config.toml
hidden_size = 512
num_attention_heads = 8
head_dim = 64
vocab_size = 16384
norm = "rmsnorm"
positions = "rope"
tie_word_embeddings = true
optimizer = "muon_variant"
lr_mult_o = 1.5
lr_head = 0.00453
train_tokens = 1693000000
max_steps = 8784
MLP neurons of a small language model. Each row is named by its layer, matrix (gate and up: input weights; down: output weights) and neuron, and shows model dimensions 357-484. Each number is 128 + 24 x the weight over its row's rms, rounded and kept within 0 to 255. A neuron's up and down rows have the sign that makes its largest values positive.
A block is one neuron, or neurons of one layer that tend to fire together. After each block is what it responds to, as a language model described it from the Wikipedia text at the highest values.

L3.gate338 [ 90  93 130 102 118 147 176  79 133  94 122 162 116  73 119 119 110 143 151 164 125 146 142 128  90 144 133 126 129 108  83 149 128 140 100 102 126 108 133 129 128 188 179 102 108  70 146 154 154 129 151 134 150 134 105 147  93 139 174 161 154 108 168 188 133 123  90  94 157 145 131 127 120 147 124 148 148 153 129  99 146 137 145 126 122 123  65  87 162 156  91  92 158 123 147 127 131 155 152 151 134 171 137 131 134 167 132 169 119 119 131 146 110 151 105 159  96 134 125 107 120 206 105 128 113 140  85 143]
L3.up338 [120 151 152 145 179  96 110 104  73 146 106 113 140 120 125 110  99 134 146 173 143 170 144 116  98 174 150 127 101 130 128 142 185 115 156  99 154  52 143 161 137 146 112 148 131 125 104 119 101 114 147 117 161 116 140 148 110 113 151 123  94  87 127 131 152 143 117 121 145 116 131  99 130 141 117 180 108 151 106 151 123  95 128 113 127  95  74  94 156 170  66 122 133  97 123  97  99 143 137 122 101 155 138 122  89 145 147 171 106 134 116 128 161 102 154 139 133 112 106 118 100 119 118 145 113 134 110 184]
L3.down338 [117 149 143 102 132 144 116 144 180 151  87 151  85  99 126 156 149 156 130 179 113 112  91 161 127 172 106  98 149 158 168 145 158  81 138  99  71 123 138 149 144 100 119 105 145  72 161 115 152 150 119 128 118 157 132 129  81 120 104  96 136 167 155 137  94 115  72 134 173 142 150 113 114 134 150 125 107 108 113  99 146  66 109 108 151 110  94 101 143 110 136 142 155  98 134 105 107 110 124 117 139 199 133 122 112 150 143 178 153 124 151  87 141 151 156 160 131 105 112 139 137 141  81 141 145 146  93 191]
Description: Article-topic name starts

L4.gate200 [150 134 141  85 170 132 140 144 155 126  99 124 104  88 177 146 119 137 103 110 111 168 144 137 117 152 104 143 124 142 155 144 121 116 128 125 131 128 176 172  83  92 146  97 112 112 168 162 121 145 143 151 125 159 104  90 128 117 161 157 174 144 140 117 110 143  86 115 125 120 100 147 145 115 152 107 117 154 164 116 123 100 156 125 167 127 128 151 158 180  59 144 139 140 122 145 129 110 119 114 138 177 123 100 107 110 126 153 120 113 113 176 160 107 133 147  84 104 119 162 151 113 116 124 133 134 105 134]
L4.up200 [102 153 161 149 135 142  84 133 120 155  82 175 125 136  89 133 133 159 101 124  73 197 149 157 102 152 141 123  87 150 125 170  97  76 107  99 104 154  83 143 157  88  99  95 122 118 119 151 121 176 170 122 132 106 117 109  98  80 155 190 127 156 136 139 107 169  97 139  89 142 114 161 136  92 124 118 124 151 161  97 110 119 138 121 173 144 102 139 127 132 104 154 110 115 148 117 114 107 120 137 156 135 138 118 113 142 107 116 134 123 124 120 123 132 104 139  59 127 139 109  96 110 123 128 127  98 167 128]
L4.down200 [135 100  91 123  89 132 105 120 130 116 157 109 113 125 119  83 121 131 142 142 172 168 144 122  67 111 142 133 127 112 166 152 112 111 143 151 139 123 149 123 145 124 177 121  91 129 118 164 155 145 155 125 152 158  94  91 169  83 130 111  92  95 188 138 154 174 154 130  88 128  97  94 108 149 149 155 100 133 112 118 106 160 109  72 100 119 127  93 118 122 154 154 179 141 149 155 126 116 162 131 134 127 127 166 129 115 151 150  79 106 145 125 116 170  93 134 133 111 121 122 123 119 140 152 127 118  90 142]
L4.gate577 [ 97 116 142 105 120 145  88 110 142 151 137 108 126 114 141 184 105 185 140 131 137 135 122 125 144 147 140 146 110 131 105 140 103 173  84 124  99 130 111 136 148  86  88 128 109 112 147 150 113 111 131 119 123 143 120 127 163 140 121 134  87 185 130 120  68 194 123 136 126 109 122 150 114  93 116  99  91 135 160 123  93 136 154 118 162 124 106 135 111 171 148 138 133  96 124 118 119 105 116 128 135 166 152  83  99 152  93 122 137 118 108 121 135 134 122 109  92 128 159 163 136 148 133 140  99 118 115 108]
L4.up577 [172 166  99 146 141 128 117 125 156 140 102 108 148  92 178 116 137 138 116 127  79  99 102 109  93 133  96 134  93 138  90 124  93 135 111 130 138 166  85 140 104 138 130 142 155  88 143 113 151 135 154 132 157 119 114 113 167  97 141 159 166 114  96 100 136 148 150 142  88 148 123 156 135  98 151 115 118 153 167 148 105 164 105 110  90 127  86 159 106 127 119 157 130 121 147 111 148 136  82 109 149 171 144  68 179 143  93 111  85  93 135 136  80 135 135 118 120 137 135 139 117 154 136 121 127 168 172 126]
L4.down577 [140 167 135 112 118 154 134 125  91 118 130 146  95 180 118 132 137 101 145  75 140 111 162 126 108  88 136 122 186 136 184 143 133 112 111  73  96 118 153 118 132 147 125 134 161 140 148 130  79  98 136 134 162 163 115 140 134 139 140 124 141 127 204 103 153 122 132 140  95 145  93  97 105 116  96 133 126 123 129 108 139 123 135 128 136 166 144 155 137  87 121 166 120 114 105 132 108 126 118 108 137 136 140 143  74 131 147 133 156 122 149 134 149 116  95 111 164 115  95 133 100  96 141 107 139 127 130 136]
L4.gate625 [129 155 101 127 101 145 129 148 172 114  94  94 127  82 160 147  94 135 137 167 110 127  81 116  89 151 106 167  99 106 118 153  91 137 170 129 132 151  97 164 103 143 106 140 119  80 131 114 138 126 102 149 104 141 149 129 119 126 143 141 129 116 144 103 120 174 128  75 139  66  64 142 135 139 131  78 124 146 163 132 123 161 165 106 145 172  97 135 160 139  99 125 145 116 123 103 117 134 139 120 124 146  94 109 158 189  92 142 146 128 159  85 162 112 133 104 107 123 103 118 153 111 109 155 129 117 162 175]
L4.up625 [161 150  89 114 137 148 116  93 120 151 129 121 124 130 167 130  88 148 143 128 135 123 107  82 131 117 118 148 100  96 134 141 156 164 112 128 125 156 117 161  70 122  85  89 143 131 139 163 139 191 111 102 123 158 125 157 137 111 156 137  84 115 181 144 130 205 118 126  99 131  86 171 103 150 115 146 176 143 180 151 131 152 142 120 143 132 120 114 170 130 111 130 115 116 116 156 170  74 139 139 149 153 112 112 139 123 138 141 119 145 113 117 144 115 116 106 117 155 135 135 134 148 106 157 138 111 136 144]
L4.down625 [116 113 115 110  91 141 110 143 173 141 111 140 114 118 152 140  87 148 115 149 125 162 123 143 126 125 108 176 174 122 126 134 124 106 146  98 155 145 143 164 131  99 139 153  83  79 125 104  97 141 139 165 128 149 111 150 101  94 132 113 137  86 135 142 107 164 129  98 109 117  86 145 149 154 133 103  80 141 127 162 114 137 135 132 124 179 105 148 180 136 106 130 152 106 120 162 152 123 126 156  77 164  97  89 174 143  96 150 133 128 158 128 117 105 138 148 126 113 134  78 158 118 109 129 102 128 127 171]
L4.gate772 [145 139 120 127  99  96 141 143 158 173 114 108 106  82 129 106 132 148 146  90 136 100 105 130  81 131  99 170 107 123 129 159 111 156 114 116 124 148 102 143 101  82 146 124 123  72 149 121 159 131 152 126 116 119 132 109 100 134 164 142 186 159 126 117 108 189 132 105 168 100 122 153 125 102 133 138 155 164 166 118 120 125 165 109 144 140 109 158 129 116 123 138 114  99 143 107 123 120 146 106 137 135 172 116 123 153 129 128 144  97 127 149  95 145 123 107  83 131 107 117 136 137 149 111 120 142 118 135]
L4.up772 [132 113 114 132 122 147 157 122 156 153 118 113 127 130  99 139  93 157 149  99 116 142 130  77 127 133 120 160  49 117 144 123 126 168 101 125 132 136 114 119 125 134 122 136 116 113 131 123 156 143 103 111  92 114  87 105 115 112 148 153  64 175 104  94  99 135 126  83 167 139  94 154 113 125 104 106 113 131 120  93 136 145 125  91 197 124  87 120 127 114 162  91 121 146 154 128 135  97 150 147 142 127 117 140 154 146 158 125 131 125 124 123  90 105 121 118 147 201 137 168 129 122 130 122 116 138 131 109]
L4.down772 [146 114 148 118 100 111 131 126 103 143 160 103 121 163 138 129 105 142 160 129 154 139 114 136 106 114 100 122 118 164 157 118 149 148 106 125 141 140 109 121 111 129  98  77  98  85 144 100 160 129 129  59 176  76  85 131 119 119 158 167 115 105 111 125 121 163 124 147 131 102 115 145 141 156 106 120  93 163  83 163 136 144 151  83 120 151 147 144 159 138 123 156 141  89 134 110 145 133  71 159 100 111 122 144 121 149  81 199 108  96 118 145 101 108 131 136 107 115 125 143 128  99 146 142  96  90 123 120]
Description: Personal first names

L4.gate194 [149 142 155 137 100 150 144 134 141 114 109 123 133 187 111 163 119 112 122 113 142 118 100 137 111 116 142 135 162 127 143 143 145 128 139 115 153  94 117 131 146 112 142 156 127 106 171 104 164 132  82  98 119 130 106 144 138 131 158 124 144 169  97  92 155 159 125  91 161 122 115 163 107 145 133 146 121 122  95 155 148 123 117 122 151  94 152 135 136  88 143 138 112 111 158 131  88 120 180 154 162  84 110 197 118 162 140 155 169 142 129 200  97 158 109 150 103 107 113 127 143 151 153 113 129 125 131 120]
L4.up194 [133 116 125 130 191 171 108 117 142 124 128 129 147 124 118 142 135 173  87 139 126 116 142 145 150 112 166 132 120 150 133 126 100 146 160 153 104 134  97 146 107 166 140  74 121  77 106 116 106 115 119 129 113 121 109 135 168 113 128 156 125 143 110 176 107 114 107 139  98 128 119 139 146 116 119 117 147 139 155  94 161 136 124 144 172 156 115  99 110  83 109  98 103  69 147 116 111 125 101  82 138 124 173 145 124 154 109 135 100 106 112 130 102 155 112 140 110 161 128 122 143 123 117 105 137 150 101  76]
L4.down194 [117 118 102 139 118 125 122  91 120 164 157 148 122 112 159 117 127 154 134 162 120 132 142 162 163 155 133 119 107  98 120 134 129 146 155  93 144 152 143 110 117 119 126 154 139  92 142 105 169 150 132 106 112 140 108 138 138 154 124 156 155 110 144 143 164 141 150 135 109  92 155  71 107 106 113 137 104 129 143 135 123 131  89 140 100 137 140 154 137 130 122 104 113 135 133  87 145 152 132 136 131 123  94 114 149 117 114 151 131 156 146 104 130 147 129 164 129 147 115 147  90 145 115 157 113 125 131  89]
L4.gate293 [102 144 146 128 147 125 133 132 155 109 123  96 129 125 142 119 160 145 163 129 179 128  99 127 112 129 148 123 133 155 176 161 137 120 101 172 126 150 144 120  73 125 140 118 139  68 104  50 116 106 126 150 144 129 142 164 113 101 143 138 116 134 145 178 167 134 123 127 131 145 196 117 128 118 101 117 131 130 158 170 128 155 111 120  69 143 104 137 140 127  84  87 101 184 141 122 111 184  99 113 138 154 170 106 116 155 143 152 108 134 121  91 127 121 110 134 169  93 158 165 160 189  95 100 102 109 161 103]
L4.up293 [115 116 124  78 109 155 117  81 114 180 131 133 123 147 112 118 123 109  97 133 130 163 125 140 118 111 113 133 154 129 125 143 133 144 155 112 132  99 122 139 100 100  88 112 117 153 115 105 112 111 130 109 112 149 169 142 160 138 150  71 104 188 104 151 124 152 116 103 136 154 115  95 148 135 150 145 127 153 130  76 140 114 114 140 129 138 122 142 132 115  75 132 110 123 146 152 160 103  81 104 161 116 140 143 110 175  99 143 106 148 134 142  50  97 145 152 137  76 116 137  89 164  87 150 138 110 159 182]
L4.down293 [140 122 101 159 111 147 110 115 133 112  99 132 127  91 156 114 145 108 115 141  92  81 122 138 118 159 127 150 111 168 103 164 125 113 127 120  84 118 118 135 118  92 140 152 130 134  94 138 122 151 145 139 109 110 138  90 122 138 130 129 159  87 148 184 155  98 104 133 143 148 128 113 130 148 164 108 157  95 119  97 175 116 125 119  92 101 159 125 129 122 124 171 123  85 130 119 100 158 148 140 121 121  81  99 146 110 102 128 114 105 124 115 129 192 155 130  84 171  81 147 154 109 156 125 130 127 135 122]
L4.gate395 [ 88 135 141 122 141 176 160 111 111 151  99 151 141 138  94 133 136 134 104 131  63 142 108 107 121 115 115 114 127 163 119 139 128 127 117  72 105 126 132  69  93 135 107 136 163 117 121 156 130 141  96 137 111 141 113 136 132 145 100 102 105 139 135 131 133 160  99 116 177 148 137 106 128  99 110  99 114 111 115 118 118 126 134 126 196 110 118  95 121 101 110 133 102 129 176 103 116 142 135 110 115 120 108  82 154 115 117 123 166 142  96 128 119 167 162 146 124 158 139  92 152 157 198 141  90 118 133 117]
L4.up395 [145 137 173 108 134 113 155 139 142 142 115  85 108  97 115 152 102 169 140 147 119 154 166 146  91 132 185 135 142 124 110 140 136 114 115 154 155 112 114 150  95 137 140 134 110 132 105 101 149 116  97 126  83 103 113 120 101 142 147 166 131  93 160 187 100 166 107 128 111 143 153 149 124 187 164 116 136 109 123 125 109 114 150 112 143 116 154 136 124  96 126 124 150 158 163 151 120 143 146 109 152 151 102 111 104 121 132 181 128  90 118 148 151 122 123 163 106 127 124 155 167 160  54  98  91 137 110 115]
L4.down395 [111 182 110 137 130 145 199 133  91 165 147 131 126 117 103 131 120 107 129  99 159 176  95 147  93 121  98 117 142 103 139 158 140 116  98 111 149 114 157 112 154 126 117  76 152 102 140 113  77 107 176 143 129 172 128 132 122 122 142 133 150 124 109 104 132 164 169 128 100 118 103 178 113 133 135  94 144 121 145 136 149 123 175 154 116 129 146 124 119 126  51 126 125 119  77 111 152 156 107 168 163 127 101 123  80 125 113 114 125  87 177 130  89 145 129 102 173 157 155 103 147 116 145 190 128 116 120 134]
L4.gate800 [116 135 146 184 136 121 120 126 139  95 123 101 126 128 179 167 146 164 141 180 113 151 142 139  83 125 166 114 100 116  92 119 151 162 132  98 146 112 129 142 121 103 149 131 142 110 112 105 125 132 118  80 119 122 152 148 175 104 131 131 148 137 114 118 126 117 121 148 111 144 155 106 117 109 158 147 131 131 105 143 173 104 109 141  94 117 152 148 119 117 118 100 127 134 129 153 127 149 102 109  92 128 131 132 119 125 147 129 109  82  80 141 100 157 170 113 124 122 117  70 133 169 107 125 108 130 143 127]
L4.up800 [106 146 110  80 141 117 132 103  81 137 123 155 109  93 131 139 154  97 128 129 137 149 144 134  76 159 114  88 100 160 149 161 114  83 134 101 128 156  93  99 148 164  99 131 114  91 115 112 130 118  94 133 105 104 127 114 127 139 131 147 163 115 141 159 181 112 116 102 122 119 153 120 137 188 122 104 154 147 127 124 154 159 138 143 125 123 148 121 119 128  98 145 118 117 126 111 115 166 130 118  83 129 171 118 155 137 117 149 149 134  72 162 122 176 115 132  88 152 123 137 195 163  99 101 112 106 130 108]
L4.down800 [109 145 123  84  64 119 119 121 141 112 136 111  68 142 147  98 178 121 125 194 151 143 149 124 126 121 105 140  93 123 137 127 118 131 127  95 124 155 165 102 133 103 155 115 123  97  85 145 123 118 113 144 155 136  90 122 162 136 129 119 188 128 156 105  78 134 138 109 128  87 107 133 113 179 105 107 122 147  93 135 132 133 135 109 105 124 193 121 184 122 140 154 112 172 166 139 154 145 130 137  98 181 169 107 144 130 142 147 128 176 149 109 126 156 136 150  99  93  88 126 144 123 130 110 124 120  98 154]
Description: Proper-name first fragments

L2.gate166 [109 166 137 151 141  97 137 165 185 117 114  71 112 146 124 149 113 158 129 158 151 140 185 117  93 142  72  99 149 146 160 165 138 115 158 169 130 176 122 129 122 129 150 107 146  69 123 135 126  98 155 154 152  98 112 104 129 109 112 121 176  92 153  65 134 118 138 142 159 108 101 137 140 125 129 123 146 130 137  94 103  78 118 102 147 128 142 147 144 147 143 118 130  88 160 101 119 132 138 158 153 134 136 156 109 102  87 131 151  90 116 146 117 141 113 134 144 107 115 124 133 142 103  91 149 139 114 147]
L2.up166 [142 111 140 166 130 100 136 164 118 141  97 177 102 119 123 116 117 155 148 138 152 151 131 121 117 158 107 144  91 154 164 136 128 129 132 152 143 146 108 151 129 133 109 128 156 115 177 117 129  87 137 104  97 176 159 124 111  89 156 123 110 102 134 129 129 172 108 125 110 139  95 120 153 169 122 150 158 112 101 116 131 114 162 117 113 132 168 120 111 154  88 140 114 110 129 166 121 131 156  98 133 141 128 144  73 145 117 122 129 153 157 111 128 149 124 106 164 124 133 113 107  93  71 140 194 154 148 144]
L2.down166 [130 136 150 112 125  64 107 189 150 107 100 102 150 135 144 124 140 113 118 139 104 112 131 135 120 138 143 143 148 147  96 102 128 139 135 165 108 103  94 134 103 104 159 121 150 169 106 106 108 134 153 148  90 124 135 126 115 103 194 144 143 136 145 151 129 124  95 119 128 113  90 111 127 148 162 120 147 108 130 114 120 105  70 122 150 177 129  99 152 156 138  99 166  96 112  99 125 103 125 120 143 119 133 181 154  59 161 155 105 140 117 156 140 122  98 137 126 136 123  97 108 147 166 127 142 110 116 166]
L2.gate199 [132  88 128 109 109 119 130 157 115 144 143 136 102 106 131 104 159 142 157 150  90 147 102 133  81 139 107 116 128 136 101 118 120 145  91 117 127 134 120 150 128 116 166 108 177 148 102 161 144  87 112 149 130 149 109 106 144 145 116 178 126 150 132 122 108  94 132 110 128 109 112 119  99  93 119 126 133 141 131 159 128  87 128  77 103 152 131 132 138 118 150  81 101  75 132 143 159 131 115 117 121 106 109 171 112 111 119 168  93  95 140 184 132 109 152 147 146 143 143  81 166 120 100 134 128  98 117 127]
L2.up199 [108 139 106 157 134 114 111 123 130  94 123 122 122  61 180 121 152 159 120 123 148 131 118  71 106 176  85 134  82 157 107 124 224 106 119 123 118 142 132 169 114 137 128 118 141  87 121 135 100 150 106 140 149 140 121 158 133 117 135 114 112 131 110 114 108 139 131 142 187 115 125 126 131 114 168 145 146 159 145 147 118 102 132  98 136 153 130 150 126 103 129 161 134 153 135 141 173  80 142  84 151 146 147  87 155  95 124 169  97 111 172 119 127 140 120 172 122 132 124 125 154 113  99 128 124 125 124 128]
L2.down199 [139 128 107 100 110  74 144 127 123 162 184 129 144 121 161  98 195 170 169 160 144 125 154 150 136 133 142 140 165 133 153  89  81 136 103 124 152 108 129 160 121  97 169 132 117  92  96 129 109 113 101 128 137 165 130 144  80  99 130 152 162 158 182  83 151 171  84 105 141 115 103  96 147 137 135 105 151 141 128 121 119  86 153 149 161 123 135 134 131 129 134  99 124  98 152  82 116  55 157 118 130 145  97 151 137 133 118 132 105 122 142 187 105 110  86 144  94 109 129 116 113 103 136 126 147 126 125 160]
L2.gate322 [182 117 125 131 133 128 134  81 125 123 121  86 113 159 138 114 115 124 138  99  78 130 123 141 143 136 114 159 140 126 131 176 121 119 124 122  97 102 127 136  92 114 150 130 116 130 146 149 129  67 130 107 125 125 110 106 171 108 152 102 152 143 133 144  86 118 167 140 120 150 136 117 133  80 145 113 152  86 111 136  98 139 135 106 134 147 155 104 109 111 153 113 126 108 165 150 156 107 134  59 133 128  89 148 117 158 139 149  53  95  87 137  95 159 126 174 120 131 141  85 119  93 178 133 137 130 105 129]
L2.up322 [ 98 151 141 163 101  79 118  89 128 109 149 120 119 104 133 131 122 155 215 122 104 152 143 107 131 150 123 150 108 152 139 183 113  79 107 135 134  95  90 161 142  99 128 132 123 128 135 135  91 144 153 151 129 200  84 107 174 144 139 142 140 134 124 116  75  99 128 120 121 143 137 109 158 171 144 127 151  92  92 121 100 105 172 129 115 132 156 118 142 177 130 141 139  86 116 125 105 169 131 116 149 141 161 134  68 171 144 112 140 124 157 120 140 113 160 130 125 163  92 137 116 113  86 132 146 139 117 144]
L2.down322 [126 109  68 135 114 122 137 120 100 129 153 169 153 128 128 130 103 125 154 144 126 114 116 127  96 132 147 154 113  80 144  89 158 174 146 125 167 132  67 105 129 113 145 155 125 121 131 110 139 142 121 163 159 123 145  69 131 128 116 131 166  95  97 157 138 100 127 147  82 152 189 132 144 138 113 127  97 129 120 174 125 127  99 120 124 128 151 132 156 132 120 121 110 170 145 137 101 133 140 138 176  80  84 107 158 161 178 131  80 128 129 113 128 139  95 126 114 185 166 122 153 137 103 157 176  71 110 109]
L2.gate394 [150 169 104 106 117 128 125 134 103 109 104 124 146 100 142 103 135 124 140 105 157 140 112  84 132 145  89  79  99 161 158 129 146 162  89 124 160 158 111 159 122 135 131 133 118 136  93 127 105  96  99 143 130 125  82 145  74 109 150 132 167 109 145 146 113 114 162 127  83 133 101 112 128 105  89 147 120 152 132 138 137  92 143 124 114 138  75 151 118 134 126 151 128 101 134 137 151 132 155 118 147 142 147 146 135 125 148 122  79 159 131 135 138 145 115  54 107 175 138 112 134 128 168 151 116 131 141 119]
L2.up394 [113 123  77 144 143 152  92 148 152 158  95 130 140  94 118 148 148 108 157 142 136 122 148  84  94 103 122 108  75 115 178 171 134 148 147 137  98 150 176 114 122 124 144 135 134 147 141 134 151 102 152 151 133 153  62 120  93 157 113 140 129 152  66 128 119 129 101 115 146 148 117 110 171  86 108 107 163 159 104  97 127 158 136  77 126 136 140 136 107  92 118 140 125 127 117 111 165 117 114  94 128 126 198  84 175 120 119 118 102 130 146 138 147 119 116  97 146 163 138  99 138 101 120 115 112 160 116 114]
L2.down394 [153 118 161 138 122 137 147 136 146 128 140 145 127 151 160  97 128 141 111 140 171 138 120  83 120 139 126 108 138 145 132 125 154 151 152 145 150 149 135 149 131 130 105 137 126 122 123 113 120  67 119 151 102 128 124 123 111 100 166 161 180 123  87 110  90 134 141 121 103 102  90 133 125 155 137  84 152 171 133 162 124 107 117 128 134 174 117 136 129 136 128 137 119  71 129 134 170 145 150 141 145 116 132 134 148 175 124 160 102 117 165 127 100 128 159 122 106  95 155 100 119 110 129 107 109 149 107 131]
Description: Personal first names

L3.gate467 [122 104 103 107 157 130 113 179 116 117 148 130 143  85 128 122 104 136 151 129 112 108 141 103  96 132 111 156  88 131 128 108 126 146 118  86 108 131  80 151  92  86 119 146 137 117 137 167 171 104 134 129  99  94 120  98 144 117 137 135 128  87 121  93 139 117 135 123 135 130  67 140 108 176 121 120 159 182 142 139 104 172 133 127  99 130  91 143 113 144 125 128 129  96 115 118 119 104 154 110 149 147 141 127 141 163 128 156 113 104 161 139 127 146 172  96  89 137 132 136 123  91  81 121  98 180 109 117]
L3.up467 [166 184 118 143 142 147 129 154 149 142 144 134 149 105 143 142  68 142 104 140 160 119 119  78  95 109  72 119 100 115 119  79  88 143 169 128 148 184  96 117 153  84 119 110 129 101 143 128 126 152 133 150 119 103 106 131 123 128 112 128 161 140 106 102  93 160 149 113 128 158 116 165 135 127 124 105 120 147 153 145 109 122 120  90 119 149  93 134 111 128  94 145 119 122 112 168 148  97 177 120 156 120 122 121 185 152  91 177 126 118 138 111 123 109 148 123 102 147 113 110 111 129 115 139 141 115 141 171]
L3.down467 [131 136 106 127 119 142  85 127 114 134 139  73 105 111 179  99  99 104 142 140 140 141  94 147 116 124 140 132 111 141 133 135 140 164 189 108 131 120  95 158 142 107 120  82 130  95 127 139 133 132 182 157 109 132 135 123 101 149 166 151 173 115 149 120 130 134 167 129 147  95 119 143 161 134 119  89 123 166 152 112 117  93 139 111 123 139  98 136 126 166 141 169 147  87 141 121 152 169 114 118  91 135 124 149 138 112 134 164 120 124 145 128 109 156 123 128 147  91 115 105 106 121 120 161  90 119 127 136]
Description: Person given names

L2.gate99 [128 104 125 127 128 134 128  97 191 186 121 139 154  71 109 136  92 156 134 128  91 132 107 130 128 129  97 128 107 128 131 121 152 105 102 149 170 143 109 133 124 124 145 139 130 131 132 145 109  95 131  84  64 127 119 115 157 167 163 129 120  91 138 148 137  82 154 115 146 159  79 125 131 103 101 130 112 116 122 115 141 138 155 155 128 108 113 121 133 110 157 106 128 100  99 114 120 148 129 155 148 135 137  97 119 103 128  99 119 133 136 112 137 171 110 144 144 140 125 106  96 128 130 150 183 138 132 110]
L2.up99 [103 114 127  68 121 136 130 101 120 167 136 120  78 107 121 155 122 150 170 106  75 118 107 136 138 119 122  93 159 108 139 124 127 125 173 156 101 127 104 128 116 128 154 122 103 124 165 128 109 114 147 118 125 101 107  99 105 105 138 144 151 114 121  83 100 156 155 123 148 180  81 134 136  93 162  96 117 142 144 135  84 116 189 137 112 112 135 121 103  81 114 110 137 129 129 123 150 183 157 119 158 107  72  85 193 118 111 165 109 154 152 113 111 120 145 127 132 111 123 149  96 123  88 170 122 133 143  99]
L2.down99 [109  95 155 124 112  99  92  95 121 154 119 123 114 151 115 160 144  67 152 162 139 158 131 172 132 151 137 108 133 132 115 134 148  69 104 131  97 129 158  94 147 126 132 140 135 115 100 110 146 133 133  88 134 129 138 143 116 145 167 125  83 154 131 161 137 160 113  81 108 143 134 133  88 154 132 152 137 160  87 120 118 191  89 144 119 108 134 113 162  85 127 173 152 154 129  89  72 136 120 149 143 122 128 139 143 166 144 118 119 181 122 128  97 121  93 114 133 126  91 130 107 163 115 101 111 167 162 146]
L2.gate140 [136 100 109 131 111  96 153 120 136  76 129 112 124 119 108 102 122 137 151 102  80 113 139 116 117 142 124 124 148 141 161 108 118 142  96 175 165 175  83 148 107 106 128 163 115  82  93 125 168 152 129 116  92 116 145  99 143 123 168 159 145 120 130 151 139 145 145 113  99 166 169 141 128  85 159 105 124 110  79  79 159 129 141  92 125 123 112  96 137 114 125 143 146 122 123  96 131 148 126 142 132 122 118 114 105 156 152 123 166  81 104 133  91 145 153 162 139 142 141 175 116 162 140 153 108 125 116 125]
L2.up140 [175 151  96 148 136 109 118 104 125 114 146 110 160 100 122 153 157 128 168  96 131 109 129 130 112 195 166 108  77 161 162 101 142 123 118 139 126 139  95 163  95 155 123 147  93  87  99 164 104 140  98 147 101 136 175 138 150 142 138 149 131 116 123 108 154 130 169 146 106 117 125 169 130 141 161 116 127 136 143 148 101 141 149 114 148 152 125 141 131 124 146 146  94 139 162 143 135 101  74 106 176 143 146 160 117 135 143 133 137 134 134 122 132  77 153 100 120 139 121 127 116 122 117 110 199 107 115 121]
L2.down140 [193 180 113 152 113  80 142  97 136 160 105 155  66 137 141  90 166 140 145 124 186 151 149 123 108  81 116 115 113 123 156 163 109 109 117 120 112 123 112 128 144 137 124 158 117 114 123 158  89 109 154 115 137 118 152  95 131 149 132 169 108 100 154 114  93  79 151 137 126 128 126 142  95 102 152 106 168 141 141 143  86 148 145  87 120 143 161 117 133 101  85 130 122 143  94 122 121 127  86 148 107 119 116 109 127 109 112 149 144 137  72  99 137 113 138 130 142 162  69 153 103 121 128 122 143 145 133 113]
L2.gate206 [ 72 170  79 151 150 149 119 114 106  76 116 129 144 101 132 157 100 124  87 131 126 144  96 104  88 115 140 117 114 101  86 145 173 137 108 135 126 135 123 120 123 147 109  78 135 136 135 139 136 148 104 111 140  60 180 120 139 132 160 114 135 153 128 125 122 117 105 170 113 126 220  88 138 118  86 111 147 123 145 109 141 128 110 117 117 151 161 127 135 150 142  89 151 126 180  98 132 104 139 146 131 109 109 101 151 141 145 154 133 118 150 131  83 141 125 129 111  69 128  91 121 158 133 122 146 122 170 150]
L2.up206 [135 163 111 122 157  90 144 111 110 149 126 106 145 142 122 133 147 118 128 129 147 145 129 164  82 113 113 130 152 137 139 125 162 104 113 132 144 140 110  93 129 130 145 138 109 118  76 102 145 140 100 110 106 168 137 119  79 144  95 140 159 154 122 160 112 120 123 158 127 128 149 128 131 176 139 156 115 129 125 110 125 136 132 118 133 145 146 109 150 123  98  95 108 137 147 132 164 101 130 150 118 111 132 128 162 144  99 155 159  80 127 148 122 117 124 160 136 112 122 101  98 114 140 139 119 113 153 146]
L2.down206 [102 115 110 135  96 107 140 163 109  95 118 114 113 150 116 146 137 103 146 158 114  92 118 130 155 141 101 138 173 112 160 174 156 102 140 109 100 134 152 117 143 140  97  98 125 126 138 123  92  90 135 116 118  93 139  94  98 144 120 133 163 162 115 126 112 156 131 117 116 110 130 114 118  97 115  99 154  89 142 100 168  82 128 136 142 135 122 118 116 117 134 107 113 125 124  82 117 100 120 145 130 155 132 125 101 153 146 113 135 116  86 143 124 147 126 121 159 127 143  62 165  99 112 150 119 137 111 144]
L2.gate255 [131 131 119 106  88 108 133 116 120 100 104 132 106 108 117 122 106 121 153 188  72 106 123 122 127 142 144 134 173 128 140 121 103 129 101 140 112 123 142  81 139 127 152 136 137 113 125 122 121 131 118  60 101 117  79 118 143 164 132 140 151 138 118 133 122 108  87 134 145  82  91 153 131 100 146  92 165 121 107 151 135 151 177 112 147 144 155 101 165 104 128 106 159 106 129 131 101 124  56 159 102 126 130  97 124 131 154 132 115 102 150 174 113  92 163 126 165 149 128 110 131 131 149 156 142 131  97 142]
L2.up255 [ 87 129 110 147 125 135 157  99 105 107 104 139 132 124 111 126 134  97 135 147 150 139 135 159 123 102 154 124 131 118 119 147 150 141 121 167 143 102 154  87 114 106 132 146  99 128 145 120 135 103 147  93  77 137 146  96 116 139 111 160 168 160 148 131 123 126 118 154 121 124 138 133 117 141 111 137 215 151  93 153 156 121 121  98 135 127 129  93 102 152 131 122 125 125 118 117  90  93 118 116 123 131 137 161 158 130 160 135 123 138 139 129 125 144 121  90 124 141 171 127 166 144 136 108 111 103 117 151]
L2.down255 [151 134  88  70 114 138 157  74 119 119 125 139  78 126 124 135  82  93 149 143 132 123 150 141 128 104 147  83 179 147 123 109 133 166 145 139 119 107 136 100 127 141 135 167 142 133 156 148 150 142 154  94 112  88 154  86  61 104 149 143 140 192 136 105  67 104 139 170 122 116 107 136 112 143 146 145 128  98 139 113 141 103 126 111 103 126 150 117 146 139 142 125 124 146 151 133 138 109 115 106 170 182 117 130 131 130 168 137 124 125 170 118 135 134 110 163 121 145 136 134 125 136 114 108 149 123 146 147]
Description: Name-initial color words